config = dict(
    n_kv_head=1,
    vocab_size=50257,
    rope_base=1000000.0,
    bias='qkv',
    init='normal',
    init_std_down=0.0,
    weight_decay=0.12,
    lr_head=0.00498,
    final_lr_fraction=0.1,
    train_tokens=1608000000,
    steps=12269,
    dataset='wikipedia_en',
)
MLP neurons of a small language model. Each row is named by its layer, matrix (gate and up: input weights) and neuron, and shows model dimensions 650-777. Each number is 500 + 40 x the weight over its row's rms, rounded and kept within 0 to 999. Numbers have three digits each. A neuron's up and down rows have the sign that makes its largest values positive.
A block is one neuron, or neurons of one layer that tend to fire together. Before each block is what it responds to, as a language model described it from the Wikipedia text at the highest values.

Predicate prepositions and auxiliaries. Prepositions like on, in, with and auxiliaries have/had, placed right after a subject or verb to open a predicate, e.g. "were on the", "went on to", "were in the process".
L5.gate72:596581469464576430491502474495563536492543512479439503467510471488437469512483492488388518547522529579505493506538521529512601475535603490502519429543456462484557447530519509455461511527503465550494519437506445461497551516497522534403530527482512444501476492475486498495481509445486524538565547483541562509541545514554579511486454492504463556497409502468554489398511436564518483492452
L5.up72:460461551518535472453582430489520529535515478529493475452490462494502485530524501514478487489424633488485497514481499452542574468438410458490524460539466496491499430507545539554502544556490486504550577514475517495527462479464514460593524466497556515462484526498564405495545485545500483530502500422522457483501496529507437422493439550539547533517453459481385590482574483443441520512519
L5.gate252:499535509482518445474444468517485556512510502468499495524500505485413506566521446561508529472464476470517501535503616456491491412442455608510441456399562495529503461466464545478454551532574463514458483501464499509513472489520455480482544440456485543506498554518516529492539561504495519502439528520495491553434432460456474541511503522566576506535496629534478502496475446486559519496480
L5.up252:475549553432495520524440470522514433489473504554453429435489498472490481456465575411453532510493532495483491525460417533470578530401494500532489511489498547527501511516599492515416577528481469581548449492527420505420467455472468520549577395547536556458562542554476513510600477504517504491501516567561500556511476468482388429464477462549550551535461431481501529456453485550512459541493
L5.gate380:495567560472511461512515521438509505480542558470524508469474514510411549458419454570531519426446492505516517524524541511508475460493529483488492506496474506482523466526530524498468509520486530471455505487586532480522468428501490505587550496545458568584484559483522479533467501502488558498553498505456497474507453450485445525515414539551553514527473432530459461492542507593485507542486
L5.up380:492482453511457469511576420430495505517472503489522505509492504443467527527519403525554515509439488433502535473456472465442485534535525464518445492540480437470570518484495528537536534443578554514540509550523498529475447521506511413498496455498485440501468503476578514485538542524486584521513497507443527500452494390468569476497507552471560477551476554482532503504445485484445514440460
L5.gate618:428489510516501561498538445484538551446588494499493476480472546521509459525454462483539549450476502520550512502557531496486527500515517508533565474482516491525477462489506533524394566432483560494549469564531480475489463478619441436436552432564544521462454494460557457538545492478462517544557479536495521483483489506520525468493470469456523506528458456466538525510515508493445565504458
L5.up618:513466546510552501480516492489513548472450551501536507530541487459481527448533446596470483496451476494459540514442525474522490561504499499510439442460474520499540487501492430489539485490493453516561449491509517546508542463485488511500529463566472531533537489453499505464585520546552489507490450434533564428511523487432467569480513556485549484489519465491482475576465585531461531516449
L5.gate747:502485523473552491536535468517541566515465482545523512608528446470376547512492496539467494496430498483512543508412467489445470487531512499444500444503495480489559463442507481492538545477549564452550570524488545505491554476464505518413542448497538514499492453479562461497467533504530537490450521459480515549550473402562457475512525460568513555556515471440448509473502463533478445499467
L5.up747:546519548449535458504461458436545520522561487492530487466545516431546483467487578513468485499447477447478490521467468477563566494465447515571459481502505471537463506471559476470489526500499457470553394548544413518487505454522501523473480473509515481507590506522496427470428496505440567476513535512445526486469509482443542453450480518480554528551527488511447468515516541447513444455481
L5.gate1221:486488593477493540486465539470483490506478509499505609445556515469442468478528448399540441465463388489509492512582514539514483432477551429445486513520477499547477592474508514511596446454483491472516438553487576468494526534505510492526557474557517538530475460495528592465563539566526507497544488486388492534467423440495435576528439496510497510473442511495507509500514510545541409552467
L5.up1221:546448518474518465502533520461487500467486481510561460494492486458473542439457520574484415512527509513472490424467571512501449525502432536513443454521571497488503493476454537577485565491500523401414541514471443516487527546451474563562507476535444492479543531488457455478517544532484468488519536451470473540542542465499457551552533482533564505590514528431481531511470524533583466433512
L5.gate1554:516549496512517525516534431461548564496497532481526548548436436469458478515530453537498559506486470423504557524442472521511565511517470459455423386487475494409614497520451516459472514465545554492517485472513510499563564482496508522512525492527517507524470495472499536514533483467397495449503511452420389491455461444437528563552519501512513478559497515479523459571517519471413474516465
L5.up1554:598420505471519458528521431483571475508487444503548525506507463510551507504486497524544472537436502545512528504513502518579488476564516573537522473466545594516534492489422546451514508530475515417413509563477522456509571450545534553539401540587522414479537497497526526515515482529444608487540480524447405467511562504520472416456458521504525427562475580503489532581470515460443482529495
L5.gate1559:536508511518492507474538477485512539479529576541491511545485491454535578541574426542531477582524557472479512475547482517538493440512452515516526445516569599460557429498501455417466563502537472486570520518497520474454575445462493527444526477506515516460474504520503458521453482550501559533534474586559478448481550472522476522496535561473460496541425434391526532449434540509502548536466
L5.up1559:570498505406528482508503528490470495581528531449515565510573455504452498588457562556387592497448534463472509443503506476482523404525506490495431417483495449533498456499495482541477525407512459497520461485507449554521488485443487518464477494475414515406483525528476495495435560519520575502450523435467501544501504512465460484495602467502432475484481525420448470503498510526439486452504
L5.gate1575:487510551481468427454420492463490527569549559479555480561495494479494501485445505522505498477458511502482491504465461527456521481481544515562437482440571411438524500530485469473484458539553513470447503492546541493586534487510499461468531538517480502476469524509501540566515514453430483462551507482526497526563533443499502537455492532467553518487533483501436435526508453477515492464511
L5.up1575:476497576530516543557486542474525484431415544530525467466511457453578499449491535519527550537443574512528478521462515540498529515452482422485509473466484507444469525503550467475591542488506495500504534471467451534496499494488502558553501551526474507469498475515493562509488445524536501514390506470512515496545503486446559453534537462521437521494535496515484494525493521534465535507523
L5.gate1789:527458490522444500540545488500487491498535495517448564543540472528498485484445488534554550477486482502541563507397528440503475526546515495454555432553552467412451536556526488457506522488500530464492489492505572479465460478474479495511456485540446519440529526376532566522469460551452496511475491465458593492460546530481519495511534519609508496508469511505518534585477503525492599516464
L5.up1789:498488371543419507473554472514479521527443511545530509523548513549412492397514467426466515473460522536493543480480543539423508528532525526490512516521467588457469515507450511459509460512471506532427510544540575465502493503545550446421478499458441468438444554458542503493474527528509509496513564473418458498524497539583553503465566472554466526445492535499525562567475467517483508464540
L5.gate2221:459505500454464507472524485465446484487494553545444517514526465570428465478460576414505530523561493465572541480449524513500502491578472517544521507492485485419495469558482547469468505465525516561477484506509505575455493473484479538491469416477557536505558468469528526532512490474514490499486524506543563445519466441505550487557478520497497543534494480551538577437500464527484560449498
L5.up2221:487609554477465416456538496484545468522514529548430517511433460559447535557478483583458540478539518452452562475466486444482469580508538592527521473490517535429447469529467487551473524527443478497518499484452489440526447505571558508460509535514480563527507527596468438445405543551404547495531525469479537578481501457594497481473527474420498499559515439548540531522508484464485488501535
L5.gate2290:502511500486544478507446395494479501492499486463523495491458474423482490483466529495510485566523448545548520497437527583479502427495451492521413520494459511515448503515504523481495462438538567523518524506470563488500498430447437518447517559553490534532587530478473589521499572448499524467502503557480477521528494461551483475516515450505527518444518547470478432525414460522428492519508
L5.up2290:463568517496411485519513509475478520467492478518556488511540438513450481462441487547504445488478513470418434469552475498484467479499496500542474551472509508485490475506436479518532581461542504527412545522511480537589544552522529525548572496582471523519494437440497481499546434494469523514472537490460448529562441497520413543516471555446512543527564426535521515512494562493549482491501
L5.gate2350:483493587478511545519428485525435532482483478512560500512545487502434475460502517540535483440437514504588534508536482463518506444584430483501484462499526465493465473451541475519490533495589443481510501448474464560502583440489495521491603529488500523481493462509568478470452562459470470490465515464537542482524509520505487476553427495536494540514486442459529398450560475543512432458505
L5.up2350:473444553560403499449493528441524515598495488573456479528512455472438478492497566532498399519477511439479516495501469452519571474418510516489449437454454498478504477489573528523538439444461442533537550571461460497495523455530503565366487532623481530497582562538474565521499516524541589496507571506452525526540527513498531472454457560582421523533515443522479504549483496512477458505554
L5.gate2448:445517479509569386505525458570468572415430502508454574470486478484435480488457475489442488444445526546477594474481493518462570476521470529452541447476524454506437510454507429464513505526488489585493530502507500455471512521481489455548494536544533489482527559487515475505507529485532515491444438473519486419488518526453499451481489501537498493488496450458503544553501423494457518453411
L5.up2448:513462547502509529491480502451477429507439535587548507531516480553495542540544457526509526489583526495448522539520458484488492387491423514459523498499468444439480539517501499515556468487473560520477527549443507453379534503411509453504520557460490590483468516513484525517573504500505557468506478484542551555555511506467395471520475450497535543476548539509526592465432535494524565551525
L5.gate2481:483534527556500546534531553456578568481550432526469547531513500453480543489507506480509494536416512442468525540498417542510574423538452474513515478448547532481513502535519529458486493544548526464459565548467539481479498468511548491475453489493520532486430514361554531528532610492573533509515566411416520478530507418502497495499503504516573470510489458443537509535550504489428550530507
L5.up2481:486490578491538493531475419519574512488473463523484492585535547520398558479422556547452430433517539506514416464544544486469453505548526491515515575522430547395511506530445487555506493483547492517474530533543471485583540523441526459546534497531495532457438525450466492482487528447525500511490445500508485443456547514471458567488496506564533454504497495516519498523538507566495437463494
L5.gate2749:504425494476483497480509526457539427483495599449536525540445478529469487547491470514496444468480473443575546458540515486463567454551486554490447511546515554453494417473389587562488496485512517573487484509447498492476488460510501495493619540503479570515491497474532570510401477510476490503496497540521517481501456550445493546591586480464407473494491524487462452452534527512435511540437
L5.up2749:482482465463530497498427493540479510509522480522424437541517603537492504523481516554516500500446467469563530509525553485458509577504581515514513497432406499478498582515497529484471524513506522516502449545434474480469494517477529441548578491475548490482517517456529542523512508506467459491562454465446516462547437462480484504560450505531469517437450455526506504462474517468461534541531

Clause-initial scene-setting prepositions. Opening prepositions or "there" that begin a new clause or sentence, usually after a period, comma or "and", e.g. in January 1905, on 19 May, there was.
L3.gate330:515561486415394430533417547457485555547477520502514460598461427464458510522512531502542490563498551444484484515491484463510542582478582531505527491529427512501503536517474508517514563440552534504443538512470480486528481447486468510517568450522471523458545491471537512451483529496485495476512441575440522547530469504463482507548501498472451502482454482444475497524562459524461444513495
L3.up330:601515445428493464454480473524478452572528486485491529464466450538526578512510502506556538473589547472510523528467551539447557579502473490466474471504450539573499529487491568537548488501453485506575430472467504472493531553461480437460515488629502405468538463523476499535516453490565539552478437582424492497445532489516443416524418571500448485494457492459529495507509446531470513535513
L3.gate1213:439483552429513527551478591524496512433558473541506469521482468491403472561547528543501501510531543505599528513546537495497517544499579498526519547486530601455536537502535505531489520514511560467522544531460450474478480504473474561527566499499596502546508453534501480495459477452489455480500496424448519496489539557435530480528457505499461513516487534436519415477471554445445450501537
L3.up1213:438474533505500505508458507428515499499466435485519559427457423505532448478521562463533487558490498520593596533493513499578548463474462490501512586450471536430445489533598535515479468532528449532470434523470465553520515474473534548500473517524509439537550469547459464526535504525508511524517454535468591522529503554507554535586554489458483496494524561547477475539505423463504528455491
L3.gate2472:532479556510481530547529561482528521484507499474476513577411505541544492549581441516517452547466509491472509520510555527482527397504533470438556482485466520511509560465496502460448520452422503492466507516499430428436469468413486546480515505498561535455518512531513538487555553438427457465542592499523541459520499540486512443564506534469495458449485559484453546412480469438481556462427
L3.up2472:524555525457470446508463543573542486472535463487521445467508504485472472558540545585517431508510456531566477477452472471488541437504453458523457557491505509480574495550537443482485468498535481554527513531536469519456463489534456506553410489470505526545510490527471481462577486476490533516488536447465505446513501573487459512515507550473513447454487477506403496570507490550509485435546
L3.gate2652:492517496482508453579464554483482509547453495476504457491492464380529462540478539443516491415472454468484494499447538524471611477519523521482527493528438565452571519554466520462468453442469464582500458516530515477539425518499533567478515524561471528516491507643479398510496536498514514481555578530495487464467515497580527484558478511513470556492508412520506514483482522507492450516539
L3.up2652:543439484527581558525463485543501471534518539524436517491453537509529457475557429570498552478514498484551492466435534464515525413449477498488549536434504477448444464496543454465547542527520487473522495469400483473488526414504515483508547519455556481521470518499592491516511492478531536479533525524463492456453501560513586562474506468525424553537474488378480425514511502516502459435499

Mid-phrase linking words. Mostly "of" inside noun phrases and titles, strongest after is/was ("is of Nigerian descent", "Town of Bethlehem"); also "de"/"New" opening place names, table pipes.
L2.gate1287:524515439486438524468544498493506523502492519448482491528499442460487518526555439494503534457507531527541463511488537469455540414564522521521547460500503478482526568439507524447496442512490615521482482478556518537549374473456487510467454550575455516563451487514510478508520520507498427499520555512542497498515490529509484450449513500475507545432481439500566502588471484498521477425484
L2.up1287:510496516559508537534534550481552506523494487561586586379504506502467478495517472498441554606510479604489485420511437525533559472502541514429545439505416420476479442442513517520483519475492499481452494473471475455459455584501530473505523467525491510441485459508476522514510528595505477499504517441483500522506555434495496459492494472581530510501503531553525476512463506515535418566551

Linking prepositions inside names. Prepositions, mostly "of" and sometimes "for" or "in", joining the head noun of a proper name or title to its complement, as in "Bill of Rights", "Union for the Conservation", "Theory of Wing Sections".
L5.gate797:461474421542472583538511457553516501480518523553552506432489510408440490495578461497514502511515487452532529523576509485527532424467502459418525514480544533447543465534522542456462501494585534448517523476569547477468497480503490473458514513528438465441555514466463479564493450409513531501518475399529545504572475521469466548527514487523498607446466468544475521492435473481572489494527
L5.up797:530438512495501450468540415503391546541485477472495478519568467478473560434489485478499458475503461428548485519505449516541457456524482501509476583509532481530464532475479526506514413517429505506482534467534490509539454434553575505474552543419486478415521544427556484549534602459537528505531499517493557502526488519480469612501392560569516452461508595511554506435475471464524494512461
L5.gate859:550456509510556530528534497504477477563567509468472527486549449499528484528465492538512480496477439556596519558495490492515481513437540371486557471522461403437556554515481540538475487470476418484509488478576551473468432528490524516568583516502473502490440460561484469532523489534398467438553520490475429538474495512452516534523553468522517545474484471474468429503501504525512498449495
L5.up859:445505547480477500485410449543549508550633473542528559551551505407417517509471493481470475480556448535482483522504512459534511510463462490517505469500490459522576499482565511451462535541547502439487481521543454400495438448446524507553513485536462507553465475532499510543549415500477462480539452563521527527483459507508478505515479525507474495555439469528485533454444421501479593545514
L5.gate864:533515431472541496543523506469573517598506518477539434508452544473479495515514452561538505476525441504504567492464484537538543540492509485463471495483580500405572490496422532419541504508520480484503552490518524492521540500515498446501467453559480478520559496502451528514530478608476500483443530528460502489576513479514506513444534458534469544488512470492512510521550560549452434480475
L5.up864:539519499504512466529403493510513452509526486509468511472541507527544495504556519501553532432483529505538514453484478522407472497479433524506461458519484527461540526495470514433564500508533429431569475489434516452497487519497515436551446511417424485480527499524527440494446492441453452526503628546531483486484460483529482524527482457531509511516425426429473455466545462460440525510522
L5.gate925:515502514483463428447600597536459421489558417520463510541486530541436502429551477531514491490497586482490524465429545527441471446445484494506508545537545461516562478537545517462591485453556564516433507503487502548454482566475486451526517470516532432525543476523487462479541550473488556469558500562485458470461443537445467517532488478495527530385528465458528526574491409601530487504439
L5.up925:489490461537518531497509502552515477495490489484484534555525584493474546533486482527469500493499488475520495456554479481486521530486500515530497460442474472560454462510531476437430463443472559514487477563505518525445461442477492509476447508507523500453466526478514498537448494525543552531490516455377456546510444542572460581524478508483508494511513537464493558523523516523552457433446
L5.gate1014:518530513512590551485554481502484520458544569503440531524421540523452521515426503494554395496486495504507453433479458485516520478456488421413523438488499527471463497482517478509492499441473548476450435554510460474406466481443439587452572477505537543523445500520504500505506547527525488472509485505500537440465503563545487547471450489459494466461455544492468437482502509506548512476562
L5.up1014:580490508541547419498462434522547549449475498517484492486457536476491573487528481449466497464511497511490517520558434509468441487621493492485457505480499521475487572494496484494424465545447489485475477492508577444504500559429501552437537502514491537520480506454477495501471508519531453529562527532424508516507502547467470426501530530463494471476510539563526467407504523520547475509491
L5.gate1171:511527528523556431500521358478450474505414584481477466530465518473438508558507544522549418493458460491523548565498462573495542540525488474453434491507466476461486538561498435519518451489554484554529457483487537500477554525518459501531538453493583496472520512493430531479471563428526541459554469508459417495537475479507423497532524547499508528509451501487493528460562425500519431530475
L5.up1171:486496525513503495503520529463522509454489538543441424491498534522495547472503518432537531424420476487477590516493399537437482454563508496457521493541510458495495526513515501492519571509561519472478540533483523478581490504429514507492535550567502481517495507486435451462470512515492395532551549485466523466495469537511493459469383575603589623487425494465517558508451469533499472509504
L5.gate1387:513523479516507561535529426505466557458532496518533450455497429520511458457532422542545546526550489363496467491497487489483544517404534455528467441543522434484569442596486515502490530512517597531539458468561471528518453499498458491574526559426466459485491514474513478538552447494438542472537537454476571489463539485452538518549541550519503537477486475431477480463491528496462525524447
L5.up1387:501509459504506531484547439491520498470561484478529473477497528569488550430487429535527460450495513474519469521501522554518518462520498428579495502518538542498572484567491461536459530508529519563514466426485531564514523489474518521454505492485483520451466509461485405531433454518559581497459498559517504507532459451524530431516557527524524519416519524495505525543492524510427462475455
L5.gate1629:476520495568497529472468518528556492505511490506461499500462590525503482550516470424503504521495469496544517468481449559581546512523570513532513484463492486487408578492525471599451504533515509533484455504516550508541457546468480506488542412489504538531481518471570551513454539535541507525533465553533588429497476472521518472519525468487529524492478492523473525482495484557517493557486
L5.up1629:514524514459540554440484499488567511581473499483525494572525460490526514488428488461522467456498543564444561472567546437466484511505491552555498461547508522531469534460503496450477544482540478501488497527508527412486517456464469508530497537450500447548450505434480545503503515539498610486480525499487508505491520448542464525519548510506494505504509476430535503510469475559481480520548
L5.gate1694:440512465587460424499548493561464604501510496493512498496532505420495519489470451473428596430535485493476453470504444461511496541460543462471519477547552438439510499525517440510444458438513519564514447454515539552494506459445487497452539399531529526415426475399489526524485502492504529490496502515532535431575512519539489548568465499566520516441502489500559540424483523522523468542435
L5.up1694:482498482536471446442477501526464522469512499494520502523555524434491571455530454486483565473538483535561485492485562464499539422455452517521526492497486481489515493496474496430517538468545497445469460550531486537507409469481538464524431575565440439479560580457549483541514518472453640526476495472531485465469412516482493530514558574557460532530518486537561500511538493442542505497533
L5.gate1721:479543500434465598512512498518512432474553555483486559503545501546426460550473464506401476521459497501530474486442536502550500555407460488458499475466507553526455506577520517446441464533487519516525524571564500431473536476472404479563512484558498484530489507492512535554481472518513504506489511433467535483545477519473500471541451527533504457476449510575557522523452522516475515465445
L5.up1721:528540544407542555475549500472495479460457458455450548492461500495511486492548430506439516459464484550411463516472451518531534553535516561480521499403514494530524481544490528590431524541548469534552530433526505483530518485443424431597536488543495480454419512523442448522470509544460499541494484502544559529559519521523543518501615562551537411504491462507473493488483449482484477574476
L5.gate1834:475465443483503438538472485536466469411463496513507516478458511477468471448507455586464500535443487523475545492504550402509549489510590585495459428528536476500484467534491541467498564521492526486520508459511490482532483522512508476526508482514467483506452515467501555589509528499492519521526489506567560488465476466443537553561450459588526507504519487461484472495471474583542579517410
L5.up1834:545550504491566431476496451428510506558568472494540531471527507517540500390488544510514498441453527439569517446493439439445551513517551488494539461480501501468580487538506507457495479509549564454476515488503603534524499520532466461505527487497575501456496522473497597494509505565418566489500487478515525469434489550483524408528494418498402491445434585455512526513446476509529472554508
L5.gate1978:435429471549515530541551484527486441478422469392434476522452467546487435519464461471544512422527521502511496543497513500501551443475535469483470477478578498543517511541546514561578546477528515450502514434497527543489495510582510457500508513422497482428478538462470489463526530476486573517535560510540513499536478497501535421468504547580522592477417456477550513525564477492541440540447
L5.up1978:484461490468533464493415514552487485470488506515548384562526578493391505502507579508552479519453525488509497567467476576519526566547460485471538509505484422511478507488489470429540545468556487538486487527456554471521547496492427532495549434516522518429510526479609520516490540487530520489521489492525494461471475531505533455518525436503481502441509488481576533557498515502500535472532
L5.gate1992:494543506580523524445472474553456496507499540537477489512443497530433560480502525490551408425454503442554484408466446530501613515563524485541481485496576443433486526555529513411500561482522527512526487532482532520509522458510541518477470422480496510493525538435470491502533506491444487503481461465517409444472451465503570508514509539556625563462485467525421493458480512565516520465513
L5.up1992:473481437421467534577510453523398499465523520513524479513474497492468566383501453507530457565504491474521440452531507491475594543542430571591555461463588437480430464508446456440472461486505582453456532512507559539451500494547568522503493549511535565459526493528530477466587543465494512523443543481492418503527427558488519540522489516543542485512492447486517512521489556501472515523504
L5.gate2208:528470457525526495499511482559418560509560563533511511463529508526497435493546467527455497489495482434577469461528452444454489510530581544513496464475527488451445500550553485502511485578595478517590484476495474455508486451484518438552526370471516500471511517446512593542470466536432503513572531528512531398548508519528492476494548549559480472514454520467460517505507491498464491552452
L5.up2208:528525460527492452458491537542452511549495473410479561530508510489438554508510548455446472495426455555561512472510402532448482521569446568450508526551458454413569494526555510441461582579491540529490466516560566483493496616459521499487513564490496425499509422458453527520545449451434517511560498505512468481481463458434458563516536483527537533420479449488540482429514523511534469508478
L5.gate2613:516495485552525526432517574551533534499500448460471479552494488490510384531511485513569551494476552475595524467406451484475568468530506484456504476508478543515503452524498512467459456500406530479465495501501471492414473506492468478533433520499501536482547446505548479522541496471497534510488484495526490488454516505442511499487476556523504495486478448476538517504502463530481540561496
L5.up2613:479498508506506510513495548479522572531522569419511479477543511532513524416532530476489570458549544512483512545536553474402526523532507556557481482511498549481473487587545428496519517442448513522566451477514449491492525528462421525536549494571542507483482420514484531534476501513513555504530438398465444408481517486500479541513544526482533484428508459530469511517415518527530514520524
L5.gate2694:531485494531509505483476485529462518526571471429558445523464417535436466458518457514488545500493477503492508494423479499485495454473485496586457421494475501467495489470514535478420502497523581519487497479498512521539587502479570597490545492445474447563445585481538482541428607492423476510557546523522514473491482524456506516480458483439547541496488490496482489639475503540478551511487
L5.up2694:473476478477557578439508544476497440571581462580509495432460558506503542420477410471509435469495424416491465522500552441534443491535435505550453502468487555440492572489426529553507518518456474515532494427456492535452463468575494527478559523529454496538547574537523537452496479503534480511543470496522502526483520497428418479464532477542530581488484481436474512499450495421583409504527

Preposition "on" (also "at"). The word "on" as a preposition or particle after verbs and nouns, e.g. went on, worked on paper, on 25 July; sometimes "at", "in", or "on" inside words like onboard, atoll.
L2.gate1724:490537530567604495518462461505594456456495510530440533481506582455473500545446546518466518513507461538540442554491510481542540476482484521529543487443530566490549467492531482494480503487561509502513521459517474471505587449561584583463452489579473464467537538505518492484501455570594502488484493531471502525592482563510471536546601516488586530569477516484481524519516476529484495507385
L2.up1724:455500578460525440496504514419590448563500487500469479506504463540452444543479479532392504498432560459519459534486504528553529516561508498461526546539515409514511555447562516519562557476585441468519558460496522476420453546534560496492534504539494512481528516572573442562469504494496513511527533501505553506537512552501550436527548556476555593487472430529440509497533457498493507480538